Part of a small language model's weights.
Size: 10 layers, MLP 3072 tanh GELU, vocabulary 16384, 75.4M parameters.
Architecture: LayerNorm before each block, biases.
Training: a variant of Muon for these matrices, 596M tokens, 9096 steps.
MLP neurons of a small language model. Each row is named by its layer, matrix (up: input weights) and neuron, and shows model dimensions 400-591. Each number is 128 + 24 x the weight over its row's rms, rounded and kept within 0 to 255. Numbers have three digits each.
After each neuron's rows, "fires in" lists the words (lower case) most often at its 100 highest values on Wikipedia text that the model never trained on.

L2.up2884:127096124128143109093120118105126139134155165141139129100106135127132163125158139118129109136124111089115110107137126178135127152094136097117160110094116128108164118097103151120073115138152103132140125075125139125107121138121152139129136165095156145117148108126117095125175143149130129114094126113132158139160114128148119173127131170148117139146098143124144117114135154139098102166166122093137144142167100143117094085186152095132176146154144144130141189121147143085124125117148125129145122115103111111157126138124126136181097162142099148156109135124136133136142074119150099108
fires in: "in", "to", "for"

L2.up1137:133151123102069107140112156106129114140152082134095150137132133091117115087156167114126157182163115171111131125098122110110147126123170121127125129101124137081183085142098163116110144143118178108148106113159144130121036133100115124107145159068129124116093120123145103094096137120121121149107132161124206117127135127166165117140096129095104104102103170130132135090134114098113094097131137141118140130155139121107134173134111150100112173187107091174141175130134164138151143115123090080102136125110135082148120134132128207150110140141174107127158154122145141167157137159131135138
fires in: "for", "as", "on", "over", "at"

L2.up1654:167146141096147132156145130134135136125160132107113162119067106119150144142130131154131105168141129177111116128159150134177111130103094156133135090121107103116109185119179139108109110119121120151120128095117116123121113099156154101132128166098123097149092173150138118112120147170113100119099125149078143147119119130143141126114165102098137138164144072079103124122138106105121124140143099122115129133165110136134115159169129120180169103153103121150129124093075117131127137167152130126170107116163069135094120133162136098150138142096124081159121106147146096172106110136091109139
fires in: "of", "to", "from", "over"

L2.up612:105101124159106130159124070099092116149150146164096133123129097124135136097133117125137101073181108152090138114129130146145106123099131129161157094069112131105142122069139110139128078131162126125097133130111145139071167163150154141150111097100105131130155156198106087141107104160113131122116156139135143147159117086136113133140135140108114113144092129103108122109150161120098124139077122109117105118131127132120131119112127143084152127155127150113150094101147158094118074126141110107125150096131148125138121154141084183125119149125085159100138164122115123176146094140111134101
fires in: "one", "there", "he", "it", "some", "they"

L2.up1513:138117130112149137099120099103136112103137134136110126151156125134138146154101149142153129137178138121115184150123129127133146126148106157126121094127112115181147120074133143152092130148130171121159120109109131140109135094161142103169135113155141118144092113089090120147144131174150155136112171103104127117142165105142142145136117154146130148112134116129138118160134120156122119119098160120131152148163129104116103096134117130123140077136141094147112107126096119073155095106123159071140130083117101129147132118077106128130162164144126105134136099133132141133077124133156130116
fires in: "of", "number", "are"

L2.up1791:110104128113155167151145153132129110131117136114167159098131140124164122097138124081109167110144153172073114083152149126151145147116104127105130112092171133111187119148124112092098142160104104141144117134134151132131134100089093120122107126074135125132167121105122104131101134119130173129146144127146142127127136158148132134126107102101091091155104149175104127108091124097115109104103155110181127132145154148133201142147178109120131167144137141143106110124089145133138137121116070160130126122114150104085164134111088162123164121106119134070121141100153134123136114117116092106
fires in: "on", "by", "with"

L2.up1441:123139122124113148187083143126137153159145121126104125136147138085139130148124104150114156125140173155097107104162129137205133136112116126152133118115170131102105131129144167137116107146093116133097140116136102145096125158073144117089158157137112130107117135153121112152118122195145096123125121137130143152101122132097113147108128150119110126123138087108142134091157148088117120153114133164126160130142079162113111182148154100142165116088118144167147135107117145099168140111121129190115121115104131105080117178128105099150175110133102093097111147137137139093098111110125098132
fires in: "and", "to", "for", "or"

L2.up2264:132105149149096108125137116105163116128170083106133169062071140126165148145149156179158118033123120118100146182077150160094151120157108118122106133102096141155115138143118135120121178112153113130122161115167107135148120108098145121123120147131097132119136130107133161118133123140115132166129174152116181098121122177108151108123128160090146149169122111108161128120156106094158144174122150150096140176120105126096120134162132152168151141106119124090170159152098134161103121098100118118126117108162094129167118162082114110116150105129157148176135122145149110152146159130133182125
fires in: "her", "his", "their", "s", "herzog", "whose"

L2.up1076:146113120100093137134099111106127144133122132138123111137078128137160170129095138124102135081110125107134108117105120130143143140100145143105124104126147109126144120115124131105138124110160160164110119111160166135145155166098091207124176112122099134101142138114127126143121115151139142104141124182100123161095130138107137126136101108156120085135139140148102102088145162133143135123146118155126118094109110149148099112146088101161146141187145131105119129107116116134151128145156200187143141141099133111119143147154122163124109143122119127163106153177142123139145137100107132151
fires in: "to", "between", "of", "0", "season", "2"

L2.up2971:090144109148133111119191129122112136117068124089165149131110090114111158153143090137177151111119144136142140115131157127148121115127140134149129102117131136166088152113105092103165131116136106129133100095130136168138105135082130103076172159111102107137092126167121157099086136137124191113088158120153088121126122148108141117169105105133081108172139141125122146171115128141101149152131095103141138158086050138135190174081122164135091081136121176152141137162143112123097137170160151124134102108123135124153159140136129114111122111141114137160084101124118086124101116176154076141
fires in: "to", "into", "from"

L2.up2622:148132135099126116115168098140119154092136159171139124061157109132146152113155113110118138135131142134105120132165085163121143109097151116149119142157144167130107160108109111166120116108131164121156120180114152099152118122111165111134075139170148133133099134144085061155135157128139144103089162091179162178127160124116148140171138111128131101149106143131105111139165133123134156096143087138104117121120164147129143150131109108123119107160077170085137102059133113066091121108111105142121145112103155115149130125125136124030099134131120147146157145092128155113123139120174164122
fires in: "and", "most", "that", "same", "her"

L2.up1857:115110123114109100163114167179104163147119138128127133083089130115148149097142119136166109120155146131110115113129141175110122171125135112155140169136118148108109137093150144154161139065107169104133135105150109114144100081126129102145136089132146116128123095157109115120125161126149185144120131133116144143145110162107145119106169151119136177133126155090116159100132127163118145104118122115104102138119155142166128112139140134131145133111121062129112148088174127138073087114108132156114135096129123095125143122120114141121136160101106110145165107121116080111125161136151088145
fires in: "of", "as", "in", "and"

L2.up1106:143120103155099142140150154137139120111111156084107123109160127125160086103167110118121114154094159120130112152117129147087125110132132104127155115143137079140122144137102179143136167093121137119132146121117146102151082129107135128122128152149134117130168114168167152100185109131144087098097118089115131083170084167126118172113178162105168104116114152190141171149155140118129115135097108115096152115123106139134107103139194131141124169081151173115126123125131131140131105101138147126163108110110098136143115148147152069147141123147135136131114084128110108134107137121129185105
fires in: "as", "for", "to", "be", "into", "with"

L2.up1357:102118081141145128129107112090120142173142168126123124121130141146129126139114052144131124126153132146125149138128135110110147126145110171129145122116149109142118103157078102128103122157095173126180137136166127112149121107126115119106156130085122112121154148101066091157141146130136154102125147175131162146125132145124087130110128138140087079158152133135154172123150126128103114142126147119144156172094144076106107114081141129143151132080099114144127094122117105106122156124120157108105158131110113141094121128121126127131140139124117114133136091173141116097138163122118144107
fires in: "they", "with", "were", "are", "we"

L2.up2406:180091125111139139100173159123136150075142148142098127132165097106130125141124132149106139115113156142162114111129141129142145120121090143083150104085121120136136129147117106101143152128138091117172136092138140130142115120128146105086142113123120126137137101155162112171129092122134089134115116151099111137103174159108099129090140189110150150108105111101124113130142114149135109143160113132116114083170127103124133093134142140125137106126138153154148160088089126114163171169139086119128150153136188172110101141140139123103105132135104115079147134135132142163122129108113145165
fires in: "to", "3", "during", "1", "2", "in"

L2.up1811:120168106156178130119140125165064109141131110158102135151078111135107121111157138104114168185181181115140139118142104123144151104113122131068153141165144129094134115126080135130122130123096121153157114129115122123118116114124097149096106159152090142175103133093127114131146104135128109087109099149080108165150134118130104086150115140104154120133136148073130121129094102150145163108106145098095162152126121112129166128122142137089136104126144126113128130142151131122130116182099145120114128129125135111135151149163101114107193126139131113127115125108074130171104137089149124136
fires in: "on", "to", "in", "for", "between"

L2.up2275:112123148091138128140098094130070116135148084079134129125117113111110120152128128136132148117152118113119119138089130120139117122121096101120151137104128132095107155091123159102152156190124113134151113113110074133152161094149158148143095117108104140147131130124136098111152132101147162092145143097133122125103111151132140115097103105114123105154195188181104130153121106103086151141131095144076115142123078151173118115088135118122128156139153132133155102099078085125142126140114175153106170128148130114109103111148139095155102134137111098143139138114130129148149129152107136152
fires in: "on", "qualification", "training", "bhosle", "qualifying"

L2.up527:107156159131133091158098119136103116127132180106089167121107086142144107194132109167143125100153131137125106123110121130121145134139099072129116103124116135136116104162117192118160171146129130153123130092142104139168123133120087141138100152101174108113107064125158093162127134148123112113130145117124133111173119109106142150135106154122137129120158133115135144148107162107084085129188083164168089146159124122142138151176141120110154120149110132127153120182097143132097115162138137078141121126135116158162118145131136124163114128152148120142137110128132159136141142167126097113
fires in: "and", "or", "including", "particularly", "as"

L2.up424:097107153154095133161094120125127163092134112152171135136111138113100123133150097092132143162126126154106137144113131127172142151148142110082091165113153153149085110142130120108163138127126140142134127207139112156092124117135111087107106168129091158122136120124118164103171140135161163147124105164144135156106082126118176124073102149113110130164157118121144131132142116134136074128160119096106128187124096113173111176132122132126116116060098124172153118127081136125137100066111123132123119152176119170114149136133127117134136136117174103167130153119149134070148118181099124132
fires in: "on", "along", "off"

L2.up829:130105115113150072125142143136158108108159108151173121132171153173154140150147074130107128117170112132125145145116107126160145118141160127112102123111115113122121103131117122098140152097093174135114119183136154151144126129111122179102165172135125091142150102106132093127146153147125141107136105176115160157117135104127120177144108154105121160148152130135140139121136130133105133149120110101087115129147141149129150154143125088164171100192105140106133161119150119127142128060091106142161156182092138115161151123144175117157132160111096171154138118154108116088108119140132162156
fires in: "to", "as", "not", "in"

L2.up2963:105148150111154113100129116138120161163107185086115136137096124144106113110124149151097144139084117172140141120151165145126159134109127120153130169085118146136117123176163127089148128125118122174106054147085111149151079139152170118106108148150137159150105100140158126124105123142154098171165150087095145116118142134111144138105096157147113132139139140131125145124078147128148110113086120120143133163138115114123131150135144134132161116133166085163140150104142146179103120108162149085139119158105152120172128078160119151158160104127132129144131139142126113112147165120106118141
fires in: "well", "and", "not", "or", "addition"

L2.up9:141138165087092151191144149114108100134131118145117128116099133115139083121136121101134160131182158122121146111143119103146179144141149088101142132135151117118156102125170115123128127129098165151108121141136140089133097125137112142097098120115144129112126125158127125113161128122122169122139113099108175123147110167097140110134141162111128143180140138150155149117161112144121113098109155144161145166098104127151137127092122168131124083111127129127156141144135165103121162090139146115136162144128119043143063143074131126080118138138121116108137111149162130110122155147109136155
fires in: "to", "at", "with", "as"

L2.up1829:172151167119099165105137154119076173129142127133125093149074137144139137136078102109134121127126125107108128142128118151174136182160120104123168137159122124133202125106124137119129125144124154152126117107130124152104150153121148151129082065118097088105099156105164131112122106139143087098132146104147111128118142143103131118173093111124154111083132098121150121118174119117152131113097137132092129088090131108139132106128142142140106120115159159095154137138115094131127119179110151151165127129115106151104100139157155128128150135137127116150121124087115175169103169138119107121
fires in: "to", "in", "of", "awarded", "rank", "as"

L2.up1842:119099092145153118119131131176134082126102134133104137090138132132133134155126160116115110123127201101103136138124120123136135129143195132104101127155131094128128110131176133141163123121125173144153132133127116169130113128187126127128135107160138149106104093137134104090176119112089124147080129138110128116114117117176059112145139157119147128151156123119133126139135126124096101158136112145100155120102118142169147115096097127170172100127154147133163173142144171179089124133153176130161141128133121189165099127160122099095121084126150104119108127101087110124132127169135142104
fires in: "of", "in", "as", "by", "to", "at"

L2.up1421:096118110134124148148128142132136098134127147115107107141100134134095099139122101136088125089139147100115123148163148154109137156113120143117171132100106177096127143136129149105138124109093117118133135128142118155171106132119101088169117132125096119106112119137094152128110101128100164145159132147158110104128105155110130127170101142167145128112144166071108112114146139168147134153114115121117134120101149104131134122142121150172152153118114122134101140088143083136136127149139108092127141125182105108073159106120116164125115134111143118122133125086143062172133117143153103138
fires in: "of", "0"

L2.up1989:144135116096134104163157154122097103125121131096111128150139151106142161105126136135158096137132116111149143143116127150147134131146132111116155119089118184186134152081109099164086142150104113150138182124150103132123116123138092132127115129143133123125127117099107162134148126150101098139069138127118099128139121133139090132145122175121144146135142105111123157164152141121144084156150107141155140143113118114122128119148087127160165136144124133159143096123155130130133137101143127104143132111095147136152104108101094122127149119126084144159176122161165122174136183171151147169
fires in: "of", "few", "many", "following", "some"

L2.up2769:100143158123107124126123101132121111111131146125128119120115119135130124120122096117109119134148131127126138128135139143146167117129154145134094101149051139110145148139120090135135127130050125162144115124153129141136157116123121159144122154098120085161149081096114123105140140172113112161156166105093142131161140103119171122143088154165102155098156110158153116089170182092102095116145151130125115112110094141138125146113130125121162128151137106134123136143086109106136106126082161123111130130115135137150106105158134189158154138133113116123109161127128126136131138150105100194
fires in: "to", "will", "for"

L2.up1771:085109123133094110119126159152137104134143086091156137097106162110097151131109105089103111158074120090143137126112139173140128098109097101151129091139146149123152144103152105113132138116164137126177159126138156144132109111140144142109123157118145145135107166147137106133145138182115130130140100182153132162140165112080117109183132122123092117137160212128126108144159123124116161143098095158136108129108134144150138104155139136124118182116126163093146094128168129119098135151121146144145184112136148188097131115105138116115097085138103097118085132135147148093138129094127118141
fires in: "as", "to", "after", "into"

L2.up2947:149096139150123118153152135135126116184113122096127170149162110156159131125154133153094141122124093124145138121169161131085114091048082159114063171094125099100122129102140126139151134123120131132135128120127132095125090174125136144128113124149114162137128104134197122149083145124148097170147086128094209112108133154148121140155128120082132134087083189133174121132129162121169083120094140131147115133146133143088122110114102152119119135149151134092134184131126132170148143090151115121082126137087141136125098136118157147141104123143155148105124124143137076092141151127125100100
fires in: "and", "well", "while", "to"

L2.up1921:117103098168113105098108138161075135154121131151119134110141104157138166132084119117134153119142125158061132108105160161139122164169134117117121117180099105132110142158160123130115137140130130117134108141107137091124092137088146129112097108130134139142144082160128122157164119135138115113126139107087098110130152130097089117153159171111138144109143129107142114126147131124118110145108149115122151137125092156056122091114116144148148158125121154123114117088135158159090143121136151122170141111118165105174113142137156154093132121145111105129134130123054138125183141132143134137
fires in: "for", "to", "in", "at", "behind"

L2.up2989:113123143221122145174097159181108164093132118131144119054064092136147144137110112175139134123161122104138109149143121150109140086130140117183093086124148131160125099133172148121155110140150122108133075114134137074138143104108079108090121135109143138170102126095132125152154081147171135133113161164115092110174139124144112112146138128133150130111159170099122125111142115116132123120147138120098142159133117096171124104139145137145071153131156134119148124131138147128099122125129138120150087141078127126116118116158094138124134138158154093129144080111134105092135154129124119141
fires in: "which", "song"

L2.up2843:104089105107151173116089085112109130157151125101159171131071122129128139084159156143122109115120110135112127130156152104104115122153088124141097110187159168111117118150104101114117091128143079105161088099113161118127125133143103131133134161125099121148089131152102073134135130115060107149090084142102122070145167119137137120130135137077119149186117129153115132088127085142119108144143115121134149130155132158144105129128151098148126147127123122115112132106148181118118132106118092084094166100079156152083140156072124137152105132155125117133075137095145095114113150086071054143
fires in: "also", "later", "however"

L2.up786:104072120134155097137179149133134162084079104179110100111116110126111190160135106112110149116141124145154135134151131170161131126099131123124095168103124161152121120158121104097153122124138142172104147119166182094150124140135139065109162118167127077124149119184116106101117135112134174116125101138160135134141133163085129179149113141140156140172081105115147116118107133139084130135149123169150166086115118145136136117099123123153136138164127173145140145120175122145168120099143105135103142099135134125157119140147092105171145154114124131127119115116132119094145139145072112134
fires in: "to", "out", "into", "from"

L2.up2519:098118149110094167082144132141119144170119118147147140104132154082077160126087172138135132093103117117122163123136142143106116126137109121128134139181129109133132144121138114119145120136170125134124159083175064121144110118106144106116074131120156120108079165134151125130137110161110104168161123154150139135110139108095131172099123095173137169123106118177128088083119140148128126080142063127151136110119123175119121142197143174140126133105123121132113116091121129130169114098137127149098107146181116078122127135143147126107173129158117094104159142091138109110129138121125152145
fires in: "to", "with", "and", "who", "as", "from"

L2.up1394:100161159087117137128122092124102182122158163084146108156134125112052089102147121144164160075135126121142167132141127129165139135136148123140145116110084112144184131107114147126101136164101192139151138114184120188122153139168139115131109123133181135151103124112130098115121123147100127142136165123102095101156090125086145134088106137117116107135126158161122126137153133115130141141083152113117129149123100130141132131182163118152177128131123070108125099102120119141135121127136092106077164121084100125147087094113143160109137115141128134116098128119125124164160144121118153116
fires in: "of", "number", "few"

L2.up1240:165104148150092115142137129131151153174117164132124122147152101081154113121151069120097133093109115072070154144128136090109138137158150120153129147107143153111092109123121144115144105090146092094104116100169096129061090142123169129140155113133113109127155114136111165123160072124120148091163126192184108109135136124126145165155141076100125121103188040140156128104116120104096157122145075111174151146153107119131124115129147161130110143156145064135127088155093125135128117129115152124116118124115148180135103102128117145153101143130129175082124102145118160108095126091132154143
fires in: "and", "including", "except", "married", "starring", "such"

L2.up2437:142042145119104157121156160140078165165115171139087159146148119111105193167132103102095143121128163108142126094126119058133143110116115143131097104126112118137125112178104132075144115134130145111114118123145158150126126129133133144141145172093149142115107119149147140128105128129135121141156143099190112139115124143125074145161123120096143127142082107131127099095092118148114113132119127129139127132103163158120145127082166112111139130090146149121141146113121095128112090134131159176068064126097146160105084167115130081154107148137094127069117073133113149115150126124178133141
fires in: "of", "from", "for", "with", "to"

L2.up1880:140098151154139114068170124136160155121133150151121124134167116139140120129123128163079148117128138117106147116120129147100161153094132094095131128087104164095138115194108104142130133114128128170094115142188136098098098111167118110107127164107102082087158133119123127149114156131131119151147154097132115140129132146130155160097132206126152154093094144094094110139164110126104134133125085098121132131099100102125076160141121105108133128117149091109150175115142113106132124110138102133174121135091145136168125154123155148170129145142136130081136163151144132115124089164160113128
fires in: "in", "to", "of", "near", "from", "outside"

L2.up408:144118146138106099147101143079123127136132117105124130138120099179122118150123140147115166104109109144126178099115134145134142089106112130117088155129148086130115119108055122122153117118127140161109097182132136145150118152101147139143122116126119113127113097135140108098130130146124107154104149122098129105157088128127162141147141116148132201122122169148105130133088116108094119143121158132106122119131126130130140118069157132150112101171149114096133112101098087114143129088167119153129140146150129103167149140167111149165142141094144148147118106119141138164118119120136138121
fires in: "well", "and", "of", "or", "not"

L2.up567:101107152154101147101128161187123132112132093137111137155111115076162116119148146136154151134120162102096108147138082110105085148108125171101141066111127081138118128088115162128139092155111127136134121123153178081129153152148153115154098118136145087125079126143125134147113133135155160136119154169143167151167118139070148163116149136124145143132082109120182106171108104079109145092131150129101199127118137120111121100149147136139092118138111150125150098140107134136161097169151109106080139107123102124144133115084081139100133112117116132107127136098081113100130146149082087131
fires in: "most", "both", "left", "who", "which"

L2.up1462:146136149129150162092106172081124137176154126119149128154156112103146118124130162177127150111139118136137116138129140101132160115088106152119112089153201113125120117146135145145137161115129118120116114140116133099099162103087124132092080158094088130109140111122116178101098090127135142130120154089124113117168144144123154112156093124130108110131107165146139117117100077146165139103080126119133132119113154153145127131137137127138182146115147128113126155141151127144153093161129148192127113142124130083116169143079172139145135202087129085130146155127145132169158139122118136125
fires in: "s", "around", "with"

L2.up1237:092114092129141153142114134124113118101140182121136113065096131089129117127126145116090155136178158118148124125138139132109125152135113138133089127151125111120123165136109185135108112141112106120087131108142125115118153182138106101174142134094119169135135147110134123126089094105142141120123135142081131160132153155161086155108109160169131109109120189151147086144156151157124125131075147151136129115116109089102168164136135133118110134133115132120107097105124125178092119150093147106171098118111157127102121138162138133124074111150157123079155128090075066113129124142105107186
fires in: "by", "with", "for", "on", "of", "where"

L2.up2856:145122137085114159102130176129149171156150126086134139131100111088119171108127119148115150095146117138121096102131132111119142089139085132152152153138105156080128121168119132118133129129154114119141094184120138126143162113118132128112120166107132091121134145126144131125140103116127138133153110146107132152119164120100153146081157170112107164166097125121113111147118123099155113112169155132114105123124123147095117111120126146136192162125125071065134183109147088132104113104113097103138086108154118123135173110147110111128126110063110160184146116149104153112149131109155133174
fires in: "s"

L2.up783:164125151096168092128126161144123085120096115133126167122145082141127102126155134142142148159163147101151107139130131146128095129139147117104141102118192138188133111103120159172139096122140124118159091103123093136138113081120140077129120135173142083116111112128119121141089129143123180092088157113181150128143127148174131102162119118104131159152093121102148122137121138152156130093179100140121116120158117150119152109138150149105147144130172126128133099124128113122114129142106156144139123103156124130104134136131093129115132142128138119096120137145068123130134091176111101114
fires in: "on", "in", "of", "title", "rasmussen"

L2.up2838:135097096130092130140145123086091079131126131109133146144155163120117160138118152116173155120144164095108105150090111154118139130147141104100095103121139135132114136121147139116132147150131122120135088091104107136076117125130131082182122149126143119129094120136135093078156134164106104111122112145107156141125168114093151127108115126133152140106112121109111161128112167133143116102120123124115126128132149088151094158138121090161146072123169124126183148111133157121127131121120115124172155113123130106152148160154124114135132132152129129116119101109124125140163159108150148152
fires in: "of", "on", "in"

L2.up2320:136090172101165081093109110127126136140123121152110127069142113110142178161117145157114121116125085148112099159157143156162126114065143126110141109129124139137173110108176128133118159150122142126132136128141120150111151135141115118128173126131135154138107135101146108127136129184111124104125148074158125130079136109157129105130122142124131119098109133157142126122140125128068138125135150133106099139148141143150151143124137088125182169170160146123073107157178121120153108116130048122109120121087136161144122114127051157140110129157158107107113161124127134088150141105115096120
fires in: "by", "that", "following", "1"

L2.up2367:162137132111180104191123113135071078146138149133149184126109152147106148112152161136136096136137100164129119120137131111129161164100067166106121120127132133101119125121113135118112093124144114130096116140154168122145138092159107137097103101074116159185127196106163120151112098162151139113104144181114180154102118139141112140112144107102149131142096179093156147186134119090137113078107094175150146112143104137133105105128121127101110142155179127161103133153111157125135156143127086089073160093110168092090155143105104111138107139094090109139151143147137102133152138051112125100
fires in: "from", "into", "to", "too", "up"

L2.up2571:117132138170134159162114121156125156131129104071121181117087138132136152109109116146134127116166112140110092139129137105106115107170145143098143135132117108187146103119150162121140151077126182112110160121095142135159128164106078151103092138171127119161098132122124139124140148125164141165104123088117179124104134084118126102111097143104134202169146169160091152119150126092138112145110103122216137124128127155134096148153146144091119125155130138112129134131131086149137142150115110106160090127132082119138146143117160104140129130114135184143117143152131119108080122122119097110
fires in: "as", "part", "into", "the", "one", "a"

L2.up1022:143142109120136080121138081140147135137102167067120127122097169132107141120155135168150130063069104126101140118117127091157128148151097122113146088108135126114142127063141137137134109162159146143119162139140127138132145141098174147155111118132184129116107164109167115109133121156083153134133155065158124099123133106099132145082108119113101143140141108146101142115120142143124118112149114181132104149181161183119153136119099129114148084132102137141095171118142173085105109100104075128141145123142082113151114140095153102135121116154151139165116125126102169175096127104160098101
fires in: "that", "different"

L2.up2512:123101102145151129122141113114140082068150114112134143068069100161098190146147124123088123123146139146171142144170124153113126117129101184132168078153128132152182116139109150117113165155126101125155134147095142167149077125158140115119104118114127109151146145107133117126118140103118127114093137176152135141130090112127120148132153133092159153151176117113145115142148165116129147090092110085119106123189136138162102128105138116129190123138140123069135123116165157132100121152104099133152108131125104126121120166138143063154117145103137163148099157101116102094103178096125101163
fires in: "to", "of", "from", "with", "after"

L2.up405:123104139135158130165142124150134112067180121113126166126138137156121087110118158116118145125136139135142101139097099159124080139111103154132120173093104148131121124117128118132097121155129128112142128130121116135114100140146088087129188141101159161114111114106110130120164181162080122133122121132126157112148108146135110140107121125136144106131142083128185113109153114120101129157109086128146113117114149106099189156113108129115104145102148130133115096126150093093120121100136103112113133074111124134159147104141097148146144158158095068111102129133110156120138138152131127124
fires in: "which", "what", "rest", "both", "that", "his"

L2.up2216:129155127119146122094109142109131136118104134076114126151108149159129143122149125074146139178119128132140110151113111115109142106099075155095133151124151106116122120145130140114091122133139153128076127124171109145112149133177149079168087123114137145129137133109115136119080136115106141156096120153144160152139124141136150173092122151118132161126136189085094094130134144154158129119142144142105115127128121114145128102128123119124164162123151099156093114161137074151121152160119105135151137113130106096118140097136109132176120094088135181149150126132120124099106150112158107162
fires in: "from", "of", "by", "either", "to", "with"

L2.up2217:132070133146105096110121171148144127128136143164137132128137137145142152167129141140138148106102144130127123149104108109140170127090133095096128126084136146110130139159140130137119115120132131086103132103172104108098117189112130111120108155135171121124125122145165113106121113135108133170109138145155146141114121151155136117125109136157115134113132130145125162085112162110122104145138107130124144149151104144127153122162123104113162111094086119157167096115150090097107158110144168157118128131135123143133142144128148127147098133080132138107133130121123130147100092166116116176
fires in: "to", "from", "age"

L2.up1043:128121151169172093121082110095122127107113143118163147128191096093146127133117144149113140101107095140097155144139137153136116142119113146116087113161130097126116094142157154113093117124139127111099185125088130113121138199110107134107113118171166149139109108126192109114125104136120177100130128096134157092157119066164167082091136113128114115115154115118146113146126106158120058106131112131145137114104092189090157123112119108143108089133134087139136110159140118093156140125149152107165141127111085110162117125122114140096085119140124092134114120091133123118145107145128097120
fires in: "that", "this", "and", "to"

L2.up1904:120101123101081120147119166152115153114127125097098109138104149145153096145140124126137099150140105155124149087085126138131148099167126146147137134159109139103068093174156117103130122127084149127107137126109124146111107145110101102125103153136114117108144127112104155135110162112114098113090133142158162146145129138108146126117136121132107130120165088122147114123133140079126132105140103130120123102129148150107126153114146133109074078135156120107168093142106089113108106149080116136132077154171113135102113135126124161142132121101086132127147091090124124100095092109129141092
fires in: "the", "former", "as", "member"

L2.up1917:129132149150191133080153166113130133138132147135094093218141139120124166102128136095153079106134114113126129119166144123135147127123091107173178139092141130148145129113117133128124151092172128128148102177198119127151163118150115105123107066164155155145130107106172124147121107102141119106141152111121137108137120120112079085147122157159149105128138099174124127136122167134119068125134112150152113138099097157138148093121152098112161129128148104125120089156144127132113108108142163188132132136116125125136144129130156146102169104141082141146137100139105169138127130107179153136
fires in: "and", "first", "second", "of", "to", "end"

L2.up1213:127127179141143127124147130086057090144109131139171136125132128141135168153136092122153159158134148157089120132116144159171111131108103083143099123144120135123125126097110105099157125162118117135142082130149162115089097114111111119105109129168146131145106086154122102104117131111123175146129092133141134073133107123137135161224161140153088083137133071096124113124098135157094128129121122134134135136123127130142153104107115127101136119112175141108113141171132134144096098128126185107148112136105137156115131099122165098060139111117167158131132134102135139152155144156134090089
fires in: "to", "from", "in", "on"

L2.up2044:167128135100141193115138128153136166141188075122166147160084123085132102080094137098139117122146129133153111152109110109133129133125125199129128109152097169115159132120127157125123161118186136106087127108171115163147107089120161111126158130092120088086103131116119144112124149118127138128143108122136149144126151097081122124122093123121148153118121143138138112065139162107122135124127143150082123117118124142110096127125133164101124144083102122117190125110123102166149110094145146111150140091115150145132101117098087149129089162131102099127137153137123114149073139063149102096
fires in: "with", "from", "given", "of"

L2.up2887:116134128131147122107131149159113175116142126137113160132133112119135143108141139152082110109122091137107068108133126160103133107130107125110136111119121122155133158097146131151107108114135163158142121136119107149110097177093176142124105131135095114119107110115099108105138117126134144117071152128092166139156099115132101096123119157171155165101132081151123143118150115113108121132179155144148098103132121180125119184075096134099147076126140135125131153132128129141110153107109081129114089132103130127155114140144147139139138142146082107110124154106141122099140116141152102068
fires in: "that", "which"